Weights of a small transformer language model: MLP 704 SwiGLU, no biases in attention or MLP.
MLP neurons of a small language model. Each row is named by its layer, matrix (gate and up: input weights) and neuron, and shows model dimensions 16-207. Each number is 500 + 25 x the weight over its row's rms, rounded and kept within 0 to 999. Numbers have three digits each. A neuron's up and down rows have the sign that makes its largest values positive.
After each neuron's rows, "fires on" lists the tokens most often at its 100 highest values on Wikipedia text that the model never trained on.

L2.gate77:476495502501509496561505545480479482499482513511510530474550488523479501502433492469508479466510493511505510484474473488507496500499489514468493525489500489502499537486497507530527539480498521505512522470512497532504473504517458474464488436458469481503486551486439483516466510489494543536497591535529505511506504465500514456433514512481490487489483485491562471512524494468520496525514512483465492515507564466540484473482537412506532498513521490507523478483494502545497513458479498497464467455473460541489491489480524493532506496503501478499528535522475506503489530533479521529
L2.up77:525525487544475479541465496509495524487541489504489495476499513511433513507456477497503518508499481473489522454511462515522491529540473491477487472436519497491495507481455498536519500465457481529477487486521514517505515511502470497535446472475476505484514486470517460489551474521463542511522427536489491468496511524508504493529518471461474499529509494505495532539499520496515465485456467505486433500505501491455495543540502459503516527509483517533532453542484493532506497496497492484517506513499514536465424506494479496529486509519511509500501522470522507485504513456519495511
fires on: "is", ":", "t", "ir", ".", "s"

L2.gate328:490461533496520448497506487526484493498485495501476467492503503507458529528488516505489469487505510494520501509515461492554471522523442492516499466533479512487482493513502448500508485460533543479553496494549512480503556523526508471504472490485525530523454500499502487538496508537498512514486466506550476503505503480529502491520490490459472534513490493524542475502492495475450490536514432491482513516525503462490494493518456467497489503564440507495483487477537500526527506503490497522555499482483476510491491551521476558468498483485516484474483489523496489546505494548534498528
L2.up328:493500532483488460518481498481502563493497524480514479472462523575477552488504461496520503487519502486513484533536448460498481485520507545486537490491526521510475517568515497528514506482503519508503491521547485532484520469458529542497464477522483502500524502493477529482521498520515488467509478480536451477482496485487498480509515448510513466484497536534492503488467514500465542560437451502516485492533522486485492513464495487477497492533463533522481497459474510515484524543526489486458504516507505475499477507513481465548533502543507541492516544503497516527455474523476480500
fires on: "ar", "per", "ic", "an", "il", "le"

L2.gate293:495497494539483481531537482480457462521508500510523530517496500485522489514521554528526536465464516523524462536484467469498535532477505516489523485565495485496501459512545479527490518521531490526497499478474523540499482516472508481512518503494522477525529506546523544495524526498507529522517515538495521493468522541480535509515548489515486450493483488500502525498528500538487508485496521481532475447499503519489503515503500457489509511472470510502544485446506570530485560513482496471540512514550515468488523500481485490526495520490521502500489526493499473517511507510479477468
L2.up293:476526484528547468497489488512487492482538506460516535524500552510554505505543477465473478527537481468522516491494483496558496468530457492547483469487479535442480492524492516543472486517536528500467480541450537521535520510540467518515493511498517524492499486519510496506524516516490482505517500463511519482492522506517528496503507480472512527526490532484481476506430508538495480502484494507497459501502478478547461497539495510500479526468491496506514510491508516502472469474493502502542474535496505503557532530521482509488523517521485485518500469456485522489513485477514512522
fires on: "ed", " med", "d", "ing", "ent", "ion"

L2.gate601:512503514526508515492515479467461472482512496486550466467495498530478464561496472511532490477490556506523489547455492465492495482452496502472539533541487526489528488477495456504520466550496485480487498485525467474476464505492540509513509557505523502506482523559512543507512509517539505511516477513487462497487510539530545496511468546445473477509511503514449490495497502484508525536504492468519472489487464472489488483489469496495475482525503531482504494530483467460504499525524484509545542471508498482505526503509488460523524512452557504533482503472553435520501516523457494508
L2.up601:492476496506503480502519485481459504502493494532522534520505483488508475496503490487505526463460521472506491503464483504525516466458476506491509506517511492503518479476478484530478466489530503520450495489519439428485533455544544508472516516456516521511513479527510500522469469488506459465541502501486554477473525500492519535518532502505501481464433474509535489488502506453537506523476506495485508482461475469535490475487496488494545484468491524530437478521505503508462493459449495550540478487481481479467470478533510505493455486470489505523522465455519451474477470544459506519
fires on: "ent", " of", "ary"

L2.gate522:510525492507508521450528493525533534525503493471508497476496470513480500527521502562575525478429499497508471512518493447523461483503502501522514521507542476476482458479522463485482506527503490475496518491530480500483439526517492537529495526511524511491516497509448513540477544464532503522522512488486499479521501519462458482514489505480450492491485509518482491453504514468484527482511501502517487495526535486500504534505508517484524502514441498497504471451487488494485475469528452553517510516516556497515494482460515463512488529493570499531508525457549514557524491514523520531
L2.up522:448513521512507509489514516465505483491466521507522545518485507493554512519460489473513476503467536517460460508476484544453519464517495481549484533503514459506507522461518483513500508547483483499488496481531524504535528503501516493501488549500514475469512508492512492486476548520492523538455511504508483498536504461477555478497525546499501470482495483474484488505506492504569514480517509513477471469462546538510495509451545501456497454516474468483531514467522490461481504577447512507476458504483531512490542489494481490537522500498490465484530491470518506537509538457489481528
fires on: " |", ":", ";"

L2.gate625:504540492503495480480493468501501488556528488586464463478490472511550458532503500535547510471491565474471506514484497521524475505504529508467466514553495474523485512494547493497507493486515501446494531503533529514501508501461493471487471500485525474462489454493511527514504525510481483542448494540512506503497454503457516501523518503510509495450516503521486533481523499488465514525486473492514499479484479520488508475468496517487525495518463496463523511446489526489496509533543484513510486491492536457467541485480516489469515517475462480488504508496477472478518488460493471505
L2.up625:481480470534480473470504477533537490548515483510504487494465514479496470519507501500549519494440492482499476486531477511509466519504526462460479503460547446500498505488499484497502436491543497485493499519559491520514509462464532493502494514502531534494486478461516509481479513530491506501468493499516499433500494490472498463515479509444511473488503516494476495504521475470487509554504509525471532479472471542505527515484493528483509453499468487471484508491478485501465510517503469523505496478450538502478505503500500489502508496529510530504488503468460484518544479488512431523
fires on: ":", "m", "in", "y", "es", "ight"

L2.gate349:483501476483449495525490537503525523511491464522470570549521496509443498560501492450485483499478467495488506468501520483483518504463490501502483528498504455458546490492476501479535466526477548502505460481497536478506517487504525533513497535471476492480512542468442546519506490491454506469511478467520509475469489488487497509438476563465521479492491483502432453523491487493554500486497502545539488515495497506510498464495497482515533517528485498486506506510489499482522504489498551498517520507526536512511446523475497483528473536491496499540495495505480468519475537542528483483
L2.up349:495521495524501521496480525497519514534539487513467517536488493488459510502487485458525476453465483530490526507525528482472478486527518487469491498489503463493470515511464504471522496493493514506474487477468512519524547547524539501488406533483514487494511488469467515501505491508489502534528514478468504473495550534506504508458516494545510453500510456455487470484494475460531461510489496511515503456507477507490515496507502482528501491535527514497510526553478501526492469530477473548513438515520521512471438501459542522555492547485532474485516490485513483438487551533515503477
fires on: "t", "p", "st", "."

L2.gate577:517458522523525452498495472528488499487533469489478498475510483552456478544497502472529511470507464514500513520537491468503481460480537522463517509462510508541509524501503515519536493485529523476526510517510486513514517503494437453488493457473490518481462474454491535508465500465543525524466509536504488473493504516496490512493529496500491499512518462462514535540485465473502489481476498514499520532563521526493505499501489497479491518515533494551528482492477518557492512471475485502538530480482529472489488487458505494555493500504532472482525523527514504476506531499476499473
L2.up577:503539552527522489529459485525456536527536493494468495495476501508533511510503454492527532472522512499511534513505546464486527470504481548519496449503520471579484533517521543534514548485526507491504489519438495474520486530521500477528456461459533465501490541470498512510506508495498495508534490495495503468485526517461485492496495499499525507519504468502485489441536507497475510574497512518559469509512481485518463503506476510503509525499507511470488497497501508508493481525520494510516517496507519495479462495469474499501447493512488496467505515477484504485528523484501483508
fires on: " A", "is", "s", "est", "ir"

L2.gate609:498528507478482466487475501510480515488439457521550524503491483481552489533470508563484558470499525498497512515489498519500489506494502511505512461468498462513507484485463450512537497464523530519497512486549516487493529495510564493499507517505517466479563511500567549521459496483509495532449522513523492496512496525491491464472518490531545507526510523510494504474480509552512519538514462536534498532501520508498494490478524484502511500542541457489511531469488489520477549499518501543484515494555509538491497518493489503493455506512500481542503501526451499486489478542468435490
L2.up609:480465498499526508474489484494524507495467498496485514504469501466489484503518482508486527491503511503530489547518501468474476494490466489496518452508513498471515509472515496467534510514554527473472477516483495512498527465479498476481475490478508506490502484465506492540484542459503450467489518462514534471485462496484518506486488479509514484529525499477454524488499475554518509534514522524487460504488513497529513508508544508516474511487507525492481490507529527575516517530477468508495461529508441522520480499518508456517474483494462407513519552480472486482527482507517471486
fires on: "ed", "c", "d", " ad"

L2.gate438:502449523458552508510542546489511527530488512513516488480485482508506502490480475504520506505500495460481523536517508531509531503485536491473469544455510452477495472478470515547493456542504520518479461507515475490500535501510549499523486510534526537529505485495521499483507485455549515478475481491486482479503468494490472484529519441510506552498472521517477517515469498514513520523475504515508505502454483498474521546494478496557506491546494493480471520530530472491500486501488513498505512495472488540495486470490455502514514461492485499500534482442547498466521494462517483468
L2.up438:522493476519534480511517486544488500499518508497539535514507488490538513508480543511494465474502473523484465547518545521458478550505493544448468499495508493491477564500491460515487455435467533509514493530494443489480508485469467452460485508481498463523523511480480512510508494501504496536538506469502505512469524527505533507536475491570505519480471518552493500514505518468506519511532526464496499451493515500485509547527444465510467475502527493513493489521508456512499518493504476490517543509525422490459518519491504523468496483538493541502481443511489492492526485505507532490
fires on: "um", "th", "se", "ge", " des", "il"

L2.gate7:501544508502500527499478496497508504543500492533505508513528534522495510511503521510549526474517499546487451495508446524460495488496474539529487493528481490466479495520492480505510528482489480512457517468477558505491461473492482521499545482504447516485468523514480521516502546510495502507523458487530488472528535553522535511430547518483530483479519494505512472469472448507505499474505488482486472475534471501465491563496534430500505499526528543517497470494506490507512495540536531512525506497517512519512509510479524507530512510483526540497498488472501503482485527483502456507
L2.up7:492523500510461468494464499514475486506438524506503483522557519547516493506477534508482540505506481466498482487522489522472519507442507498491542497477510561512525496487473490501529520475537528487469538454533524511501482486484495534462522506500476479542506507518491470540487508518552482482509553527527490471506509516510493487457516496515459512519518496506517487496465471488504503504520489442496533505495497497510508510520525521548534490519523530502544499473511472466527473531475483537506523469512461480484486525502482480520449530514459479481571486454447492511533468492452494461
fires on: "al", "ro", "er", " pro"

L2.gate21:460502502540528512501518475485507539507516460498485527529485501492463523507483506479537517461527463530481508527532523514479491474576513508500485507488495463523498490475493530515541465488501523489488495490458533528520472531538478516474479507497524520490516518523480547519484492486492491506460486475522466470538505516446505450449486487535492519512459485514496544497474471498473506519479541508510481478519509504483500499474510458475544525552526528517499490503526473484498444521490521503499516569501512481501500520501445462497493525477483484507513518514496536500502528491497506548
L2.up21:538499501533473504509488493472529474477509483481508515535472521474546491512485497475513514471531519485514540528458558485491447500484505494503472471486474513460502492516484495446539516505516497509490516532523563531471455434504504488516511526527514523514476483486508511524491510525484520520507548479482499470519548501522467478519476500496475503473488509518465531507498532535483497545504528492514512522524498503488510502477487487513508539523476508486465443508536474504495518528495465489486555516479507466488501545480511500524493496499534542521568496579526487526496496469518497533
fires on: " as", "ing", "an", "ut"

L2.gate404:459476496532448492480474506488502499542504477529480516487497458503507507504508525535535488503496471519513472504516473508504512522519517541502502464554501555491490463486503518504530474507511494492492526518477559480508488535475499552468535474483491462472516541502468507504548501520502497493508475472497472443525490477520477470497523497525505530507511484510460545516493483515509514486495479498505509500503509554531510520477498470490510479491533464493487516506476498497505513489447558509533469530468533478470502535434512532543501522492491470476520525514509509479477527504481512533
L2.up404:526514463531476494476459497491526495565490471543515542549513493494540502482493485459514531484526514514473499494502501510480477473525515524508531444480529490465532489527462490549517478498454501510486490479507534489560523497444478469503530511479505493503496534511485521503501537518510546528511459511513511529498553478488484540448502501512475495525545497464492519527516490528479502502538489463472527512513504491521484515496489485500504505496529465456534432542463512488499509521498544486498499519522493466494503502473443501500455506469515502497545512481508487525479474486477509475
fires on: "al", "od", "b", "r", "ical", "ro"

L2.gate131:500544483473512489476438518467450457502488474501515506503545505488546480518542508508487489495464494547466498507486527481495474481484497448503529553484522487507500510534516506508491480511465462494497498511508450503527453475511509531520470509487483469530523486527464511506471528531462507462485469553448496506521512517507468484491471451463507497507504512504504519513518495497525525480490515499473500506467470492488456476507463522541519469485497478531498499505538500509512547457487485514543493504494529524496512559479469528475540474450508492503530459506525466490481520514546494523
L2.up131:465502496509491509489508505452527511498470504497507457522511496505521473493446478513520514521490485526509439516465515498488481476491507491504483503527473489464502480487517500487474489486522524553520475502506506499487518501523487513494481477479487517523521481530530497469526540487529522498495517542460523553486539527505509509503477535539514529504497525536516492501526492525489471509468449489517542479498495518527550510548524509550524503455494495495528492531479515485549439477474524510511472523525444482479498496521523471527447481479541478467534524465518479515543490443472517515
fires on: " of", "ach", "ough", "ic", "iet", "es"

L2.gate345:476443544515561546467491496501465533507495487505460500510483458483467517525466516492485499474532473526503497474477476536553487501555509512519449468533470503530510433509480493477493505488495486468506489485517534533515437491508500515508491523530518498545492484516475507500533511480486533521484513478508486492513479472520471493480472516520493512568484534478501501459445486478498497465479507485493529483516505488552516514470540480501541487493515479497474487500460498509496506504462500459494465500449489524497545519438538510532508503511468525479548500475534493523499511495493510508
L2.up345:517485468526499504501504500496470505454471531468523504508499476503504495532540459476519450470492508484497479499488552489501520491523492526452526549485474521516530525483531486469508499502515485505519474486509517493494481538470491489480489547474539495521474490465515456521487513493506524536474477480482523472505528509505479549490419536486482520500541470543493497530519510505508502522472540534500565486498477486504522545507482503506484546474498502458484523528520460517536492482551465454502526515456514513497468469516486460524529453527520459508454474476511523470502462547521509488
fires on: "st", "ound", " as", "ing", "ss", "ong"